Part of a small language model's weights.
Size: 10 layers, width 320, 2 heads of 64, 20.3M parameters.
Architecture: LayerNorm before each block, biases, attention and MLP in parallel.
MLP neurons of a small language model. Each row is named by its layer, matrix (up: input weights) and neuron, and shows model dimensions 32-159. Each number is 200 + 30 x the weight over its row's rms, rounded and kept within 0 to 999.
After each neuron's rows, "fires on" lists the tokens most often at its 100 highest values on Wikipedia text that the model never trained on.

L7.up587,203,193,195,126,221,205,225,139,247,205,167,223,158,208,230,176,194,179,210,148,177,209,182,186,222,199,262,241,157,242,238,212,186,215,202,239,200,174,215,128,238,200,178,222,207,199,192,228,183,213,183,212,275,199,204,196,222,222,196,177,137,183,213,230,120,217,186,230,210,154,228,173,197,187,158,192,242,198,185,163,208,216,180,171,209,201,174,219,154,195,230,126,215,231,208,168,256,226,197,240,211,241,196,209,163,213,175,178,195,192,230,177,189,208,149,181,178,173,269,216,205,152,244,197,235,217,232,276
fires on: "$", "| ", ". ", ": ", "(", "Level "

L4.up1069,195,165,241,223,220,180,205,235,213,143,166,189,226,218,210,163,269,159,239,175,240,200,173,180,169,192,238,208,226,189,230,192,201,270,143,180,194,185,164,248,208,198,154,200,273,197,210,242,214,193,228,206,188,202,230,163,207,226,258,178,135,243,198,181,229,231,155,176,192,194,159,216,233,200,174,146,148,163,272,206,251,205,177,192,219,155,216,234,188,213,174,207,114,213,187,184,156,223,203,211,207,223,252,232,189,184,243,217,215,175,239,220,242,192,191,187,206,159,211,198,159,220,188,179,219,232,197,190
fires on: "| ", "and ", "n", ", ", "id", "in"

L4.up346,200,204,222,240,146,170,177,165,183,162,190,210,196,249,213,151,232,188,208,250,230,171,206,212,211,178,196,203,222,180,190,234,198,206,244,161,210,209,205,220,204,205,176,227,209,197,209,228,212,210,217,155,170,240,211,244,213,186,255,236,210,247,216,159,203,198,244,157,239,190,155,233,222,226,140,195,186,159,189,177,228,234,209,210,235,169,223,147,208,255,240,202,218,246,221,145,134,194,146,224,206,217,235,207,168,187,221,218,232,189,178,229,193,222,212,189,208,220,166,242,156,172,182,158,215,175,167,189
fires on: "and ", "|", "(", "& "

L4.up729,229,217,215,199,264,233,189,204,219,207,197,225,120,193,220,175,217,187,269,208,267,179,187,197,185,237,198,183,177,149,191,232,209,234,220,166,254,197,201,207,184,208,139,204,218,245,194,159,157,189,198,173,235,247,248,189,182,174,209,245,204,201,242,205,238,189,191,215,204,196,156,183,203,190,194,181,208,174,203,240,226,182,253,224,189,194,231,177,205,243,190,183,157,151,210,192,195,206,244,223,219,190,225,206,205,221,232,206,194,205,184,208,205,188,190,191,182,139,195,221,203,149,178,153,161,239,238,207
fires on: "==", "Preceded ", "and ", "with ", ". ", "-"

L7.up732,260,256,227,232,166,207,244,216,186,207,196,176,171,201,210,195,198,210,162,205,231,166,173,190,188,184,203,218,206,173,191,172,186,198,176,189,214,213,211,224,182,255,230,148,189,206,186,240,219,184,198,217,179,186,201,191,209,179,230,200,212,210,203,176,212,204,222,146,200,150,165,247,265,234,234,237,148,155,164,207,249,197,226,145,220,187,183,241,151,163,149,193,185,232,177,169,171,173,244,181,185,207,200,189,213,199,212,247,221,208,197,234,218,221,139,206,216,205,184,211,195,215,266,158,182,246,207,248
fires on: "Mar", "Ben", "s", "Rh", "L", "El"

L6.up872,194,170,195,176,169,155,183,226,197,183,218,212,196,198,220,182,202,262,185,255,161,165,263,210,167,167,162,233,179,207,209,181,226,215,200,278,193,255,205,201,160,277,245,186,253,210,243,169,225,218,175,205,192,181,188,240,189,179,173,171,180,213,203,210,162,246,221,225,212,219,202,203,171,220,218,201,209,153,219,211,208,145,201,177,196,205,192,194,204,200,215,221,205,207,245,230,213,230,234,175,196,209,184,191,204,125,171,190,224,206,187,154,215,162,232,184,187,189,177,196,169,153,185,181,180,209,182,133
fires on: "an ", "ch", "J", "An "

L7.up81,208,128,241,204,171,209,216,181,221,226,169,175,213,196,185,206,202,220,215,195,237,172,199,196,167,140,197,217,193,239,212,192,189,179,205,194,204,194,220,223,232,243,224,166,207,191,222,200,184,167,118,254,213,183,239,205,174,216,213,144,192,184,216,187,226,208,225,256,139,153,187,219,142,212,277,213,147,200,233,211,217,190,193,238,184,154,258,209,195,216,215,183,196,200,240,174,254,183,194,225,204,180,189,167,267,166,227,182,194,230,208,184,173,221,187,193,210,160,183,207,242,200,207,169,177,182,168,202
fires on: "\"", "-", "“"

L6.up741,165,214,185,224,197,233,192,179,219,201,139,217,166,210,196,174,136,183,213,186,212,261,259,216,140,196,171,221,190,176,196,169,195,196,202,236,185,229,189,158,178,233,286,142,198,202,201,192,213,205,175,196,200,195,224,166,184,191,233,205,157,228,199,173,248,203,198,207,212,214,208,217,197,201,150,233,194,220,202,154,213,220,225,195,251,196,252,271,221,203,211,237,187,203,120,202,187,205,183,230,181,190,200,195,224,204,184,242,230,165,231,215,174,190,209,222,209,157,156,199,170,178,202,158,145,220,222,193
fires on: "B"

L7.up516,185,184,223,191,183,211,250,146,182,223,227,200,152,188,202,237,215,187,224,217,224,226,262,154,133,170,230,204,242,177,158,209,258,194,278,261,196,201,185,229,143,262,200,177,212,207,182,179,211,167,183,182,192,189,166,196,165,214,189,214,167,162,234,182,154,220,243,194,186,208,212,193,157,192,171,231,271,192,223,185,192,221,253,172,174,205,166,199,150,223,206,215,269,184,178,198,185,199,253,178,206,216,226,176,201,195,221,185,169,187,192,205,205,202,196,157,227,201,168,237,175,177,232,212,161,189,207,159
fires on: "J", "an ", "Y", "H", "h"

L4.up1240,187,149,184,236,198,235,233,239,201,208,127,202,156,217,203,235,165,232,194,185,242,193,250,199,149,132,195,215,175,206,147,142,198,245,177,198,142,206,246,196,226,166,244,217,223,154,223,209,136,194,176,198,160,178,243,201,177,229,254,219,201,171,241,253,196,186,181,176,193,199,189,196,157,197,183,203,169,195,204,199,257,193,222,247,224,188,175,212,203,162,185,210,168,194,219,174,205,173,233,248,204,205,205,173,171,176,188,229,163,197,175,172,229,188,173,199,156,183,251,197,150,189,164,190,179,231,257,197
fires on: "B", "in ", "af", "'", "f"

L7.up425,231,187,228,232,236,226,193,214,209,216,229,153,228,164,198,202,210,142,186,231,138,183,169,203,164,177,185,174,273,216,232,179,189,121,223,210,205,160,213,239,212,169,205,171,195,219,218,188,248,187,198,220,164,216,155,217,185,140,182,204,172,222,197,206,186,149,194,180,235,249,172,216,196,215,171,223,228,193,204,107,205,179,202,227,207,235,206,186,165,169,208,233,188,220,149,165,229,193,228,222,158,206,212,182,210,194,238,172,170,188,216,226,138,177,150,138,220,183,177,195,193,208,214,185,202,202,193,185
fires on: "S", "R"

L4.up1228,262,219,131,186,185,209,178,233,228,145,199,242,178,194,238,167,211,197,241,220,189,244,163,215,172,195,168,219,226,214,180,216,199,221,177,192,202,208,212,202,176,216,205,145,166,149,200,242,199,224,250,201,162,206,200,200,202,235,223,179,195,222,213,194,229,181,197,145,224,220,187,237,185,202,216,159,219,175,196,208,219,184,144,250,207,130,177,161,213,206,209,247,185,244,222,142,139,232,196,205,223,211,269,185,242,169,204,192,194,215,174,182,205,177,93,165,208,225,193,196,220,232,144,191,144,180,199,205
fires on: "and ", ", "

L7.up748,186,191,193,240,236,236,169,220,182,275,220,203,271,216,223,190,194,265,168,177,195,196,213,232,191,156,199,231,196,232,263,190,222,200,215,267,194,210,175,162,216,203,204,171,134,241,232,190,197,180,196,217,156,188,139,171,159,170,215,211,178,240,240,158,182,170,196,233,168,155,201,226,230,183,159,220,166,235,178,171,187,185,179,201,193,231,262,203,195,161,192,188,199,155,138,159,191,226,243,199,172,157,249,194,135,184,191,171,149,134,209,175,171,183,188,221,158,196,189,198,151,193,192,128,247,167,188,178
fires on: "B", "G", "H", "m", "Th", "Ma"

L4.up733,206,146,212,165,216,215,194,182,187,203,163,201,175,197,200,188,182,189,234,173,186,150,166,185,167,164,185,245,220,174,238,240,190,201,213,206,175,229,184,204,208,214,260,237,176,158,236,226,237,173,149,193,170,193,200,216,243,206,221,223,175,217,184,196,223,159,191,201,202,164,198,209,197,142,169,198,190,210,289,183,246,192,196,162,115,198,238,178,169,231,162,162,206,281,222,191,217,199,193,244,225,192,235,218,239,223,193,235,191,202,198,220,199,188,209,224,186,188,177,257,225,194,206,153,191,180,167,188
fires on: ", ", "-", "\", ", ": "

L7.up918,231,241,199,202,261,185,179,232,211,186,179,183,211,174,255,243,169,189,190,241,191,206,214,205,179,192,137,134,204,247,247,172,232,155,177,177,236,159,227,244,243,242,239,187,146,212,163,200,281,203,214,242,180,224,227,180,209,220,175,234,220,167,231,198,261,189,182,159,170,188,168,175,194,178,201,208,175,211,231,190,181,224,148,155,183,197,226,232,193,170,248,217,182,271,154,236,185,175,266,158,163,189,221,203,205,205,164,214,198,163,199,269,212,198,185,209,207,171,193,154,210,242,239,236,216,166,169,223
fires on: "s", "S", "urs"

L6.up157,201,184,184,189,212,198,168,198,145,218,213,226,217,161,247,234,193,209,205,173,208,208,170,166,187,190,201,227,206,254,186,155,207,220,201,227,208,201,194,224,156,241,190,205,168,208,160,185,194,214,223,170,234,220,211,228,145,246,168,223,173,150,157,220,192,187,164,136,203,184,157,200,213,219,208,188,179,234,210,160,165,196,222,173,197,217,253,225,162,99,170,223,198,267,233,153,199,245,230,196,200,170,211,175,146,239,220,217,178,194,148,244,211,218,199,173,195,201,215,189,233,205,163,220,176,201,200,216
fires on: "s", "P", "O", "As", "S", "+"

L7.up86,228,211,258,183,243,237,236,226,244,209,220,190,183,192,182,236,210,171,250,186,222,153,195,206,210,194,163,223,202,223,172,249,236,202,225,256,222,185,209,234,169,258,182,209,173,179,204,212,167,197,227,235,170,183,270,192,200,192,242,271,206,181,218,233,175,190,179,213,197,218,165,146,233,201,273,269,193,216,168,179,225,218,205,180,233,200,250,175,234,199,211,209,178,234,196,190,204,195,203,258,186,188,159,166,216,246,205,218,208,205,178,218,205,240,207,202,258,165,201,214,191,169,204,176,194,156,201,222
fires on: "-", "dis", "and ", "without "

L4.up559,211,226,137,210,169,191,237,271,215,183,179,208,210,170,188,210,229,190,174,239,221,231,170,255,239,204,155,225,250,225,233,205,256,211,213,206,179,216,185,171,215,228,184,189,185,184,215,244,214,200,165,200,183,204,190,175,175,219,209,213,195,227,211,191,191,170,172,164,176,188,194,241,155,186,192,198,167,154,253,155,200,209,189,132,236,157,246,215,163,198,203,260,217,204,209,184,194,178,207,201,198,165,183,248,184,248,198,209,162,181,180,169,177,207,102,193,207,205,140,125,154,189,244,163,166,136,230,181
fires on: ", ", "died ", "and ", "il"

L7.up621,130,174,149,193,232,162,238,223,221,206,243,258,183,168,213,164,186,180,199,215,222,193,230,228,168,167,219,237,185,201,132,218,214,218,244,219,185,206,214,230,135,224,247,180,249,165,196,178,203,176,191,240,202,157,226,214,173,212,204,225,171,241,206,185,201,203,191,190,164,204,163,184,187,183,182,172,217,205,203,202,234,190,269,198,188,169,235,226,158,256,151,174,207,196,182,171,185,233,228,183,186,193,150,192,209,178,170,205,174,182,203,199,183,218,216,197,203,234,194,217,145,183,287,175,152,191,163,264
fires on: "J", "an ", "Z", "3", "cl", "rel"

L6.up432,211,229,153,185,163,193,199,242,248,197,232,217,203,207,168,199,207,204,174,152,207,211,235,239,181,211,163,152,180,244,136,177,212,222,206,156,229,231,232,228,229,182,157,189,167,198,219,187,176,211,261,142,150,189,220,219,236,240,182,205,150,159,212,181,155,214,203,216,148,173,302,177,222,162,209,194,142,202,201,187,217,214,266,191,260,198,174,191,198,205,236,198,212,189,245,172,189,193,240,162,261,215,183,234,261,172,171,173,162,182,132,203,192,178,153,167,152,209,194,214,194,210,150,201,181,183,203,208
fires on: "| ", "and ", "– ", ", ", "===", "=="

L7.up360,194,210,242,217,228,186,251,141,193,185,202,179,164,193,178,203,171,227,193,244,227,148,254,203,169,205,241,290,178,212,200,194,179,211,219,237,173,203,187,250,238,202,188,235,149,176,206,234,173,151,252,199,236,218,201,191,243,211,207,191,215,160,180,186,161,191,215,200,247,181,217,247,161,173,171,150,219,195,220,198,227,174,216,231,225,182,201,201,165,197,177,218,226,230,210,248,203,179,157,214,251,200,167,178,179,249,166,188,144,195,209,219,195,177,169,212,197,194,241,244,228,144,237,169,256,193,207,209
fires on: "| ", ": ", "were ", "was "

L7.up761,187,243,235,200,209,217,208,128,142,174,200,220,211,179,197,190,214,166,209,154,214,129,150,220,210,169,212,201,247,203,142,214,157,180,223,128,175,175,212,263,230,203,191,156,189,214,181,186,176,140,200,158,182,204,225,207,219,216,161,204,211,197,248,203,221,274,177,218,135,192,173,219,138,245,274,183,184,283,233,213,177,203,194,232,207,246,288,209,208,204,205,194,202,182,234,231,210,170,212,253,206,210,236,195,242,182,193,176,171,109,191,203,220,213,222,148,208,185,203,211,244,199,222,160,173,248,243,153
fires on: "-", "us ", ".", "El "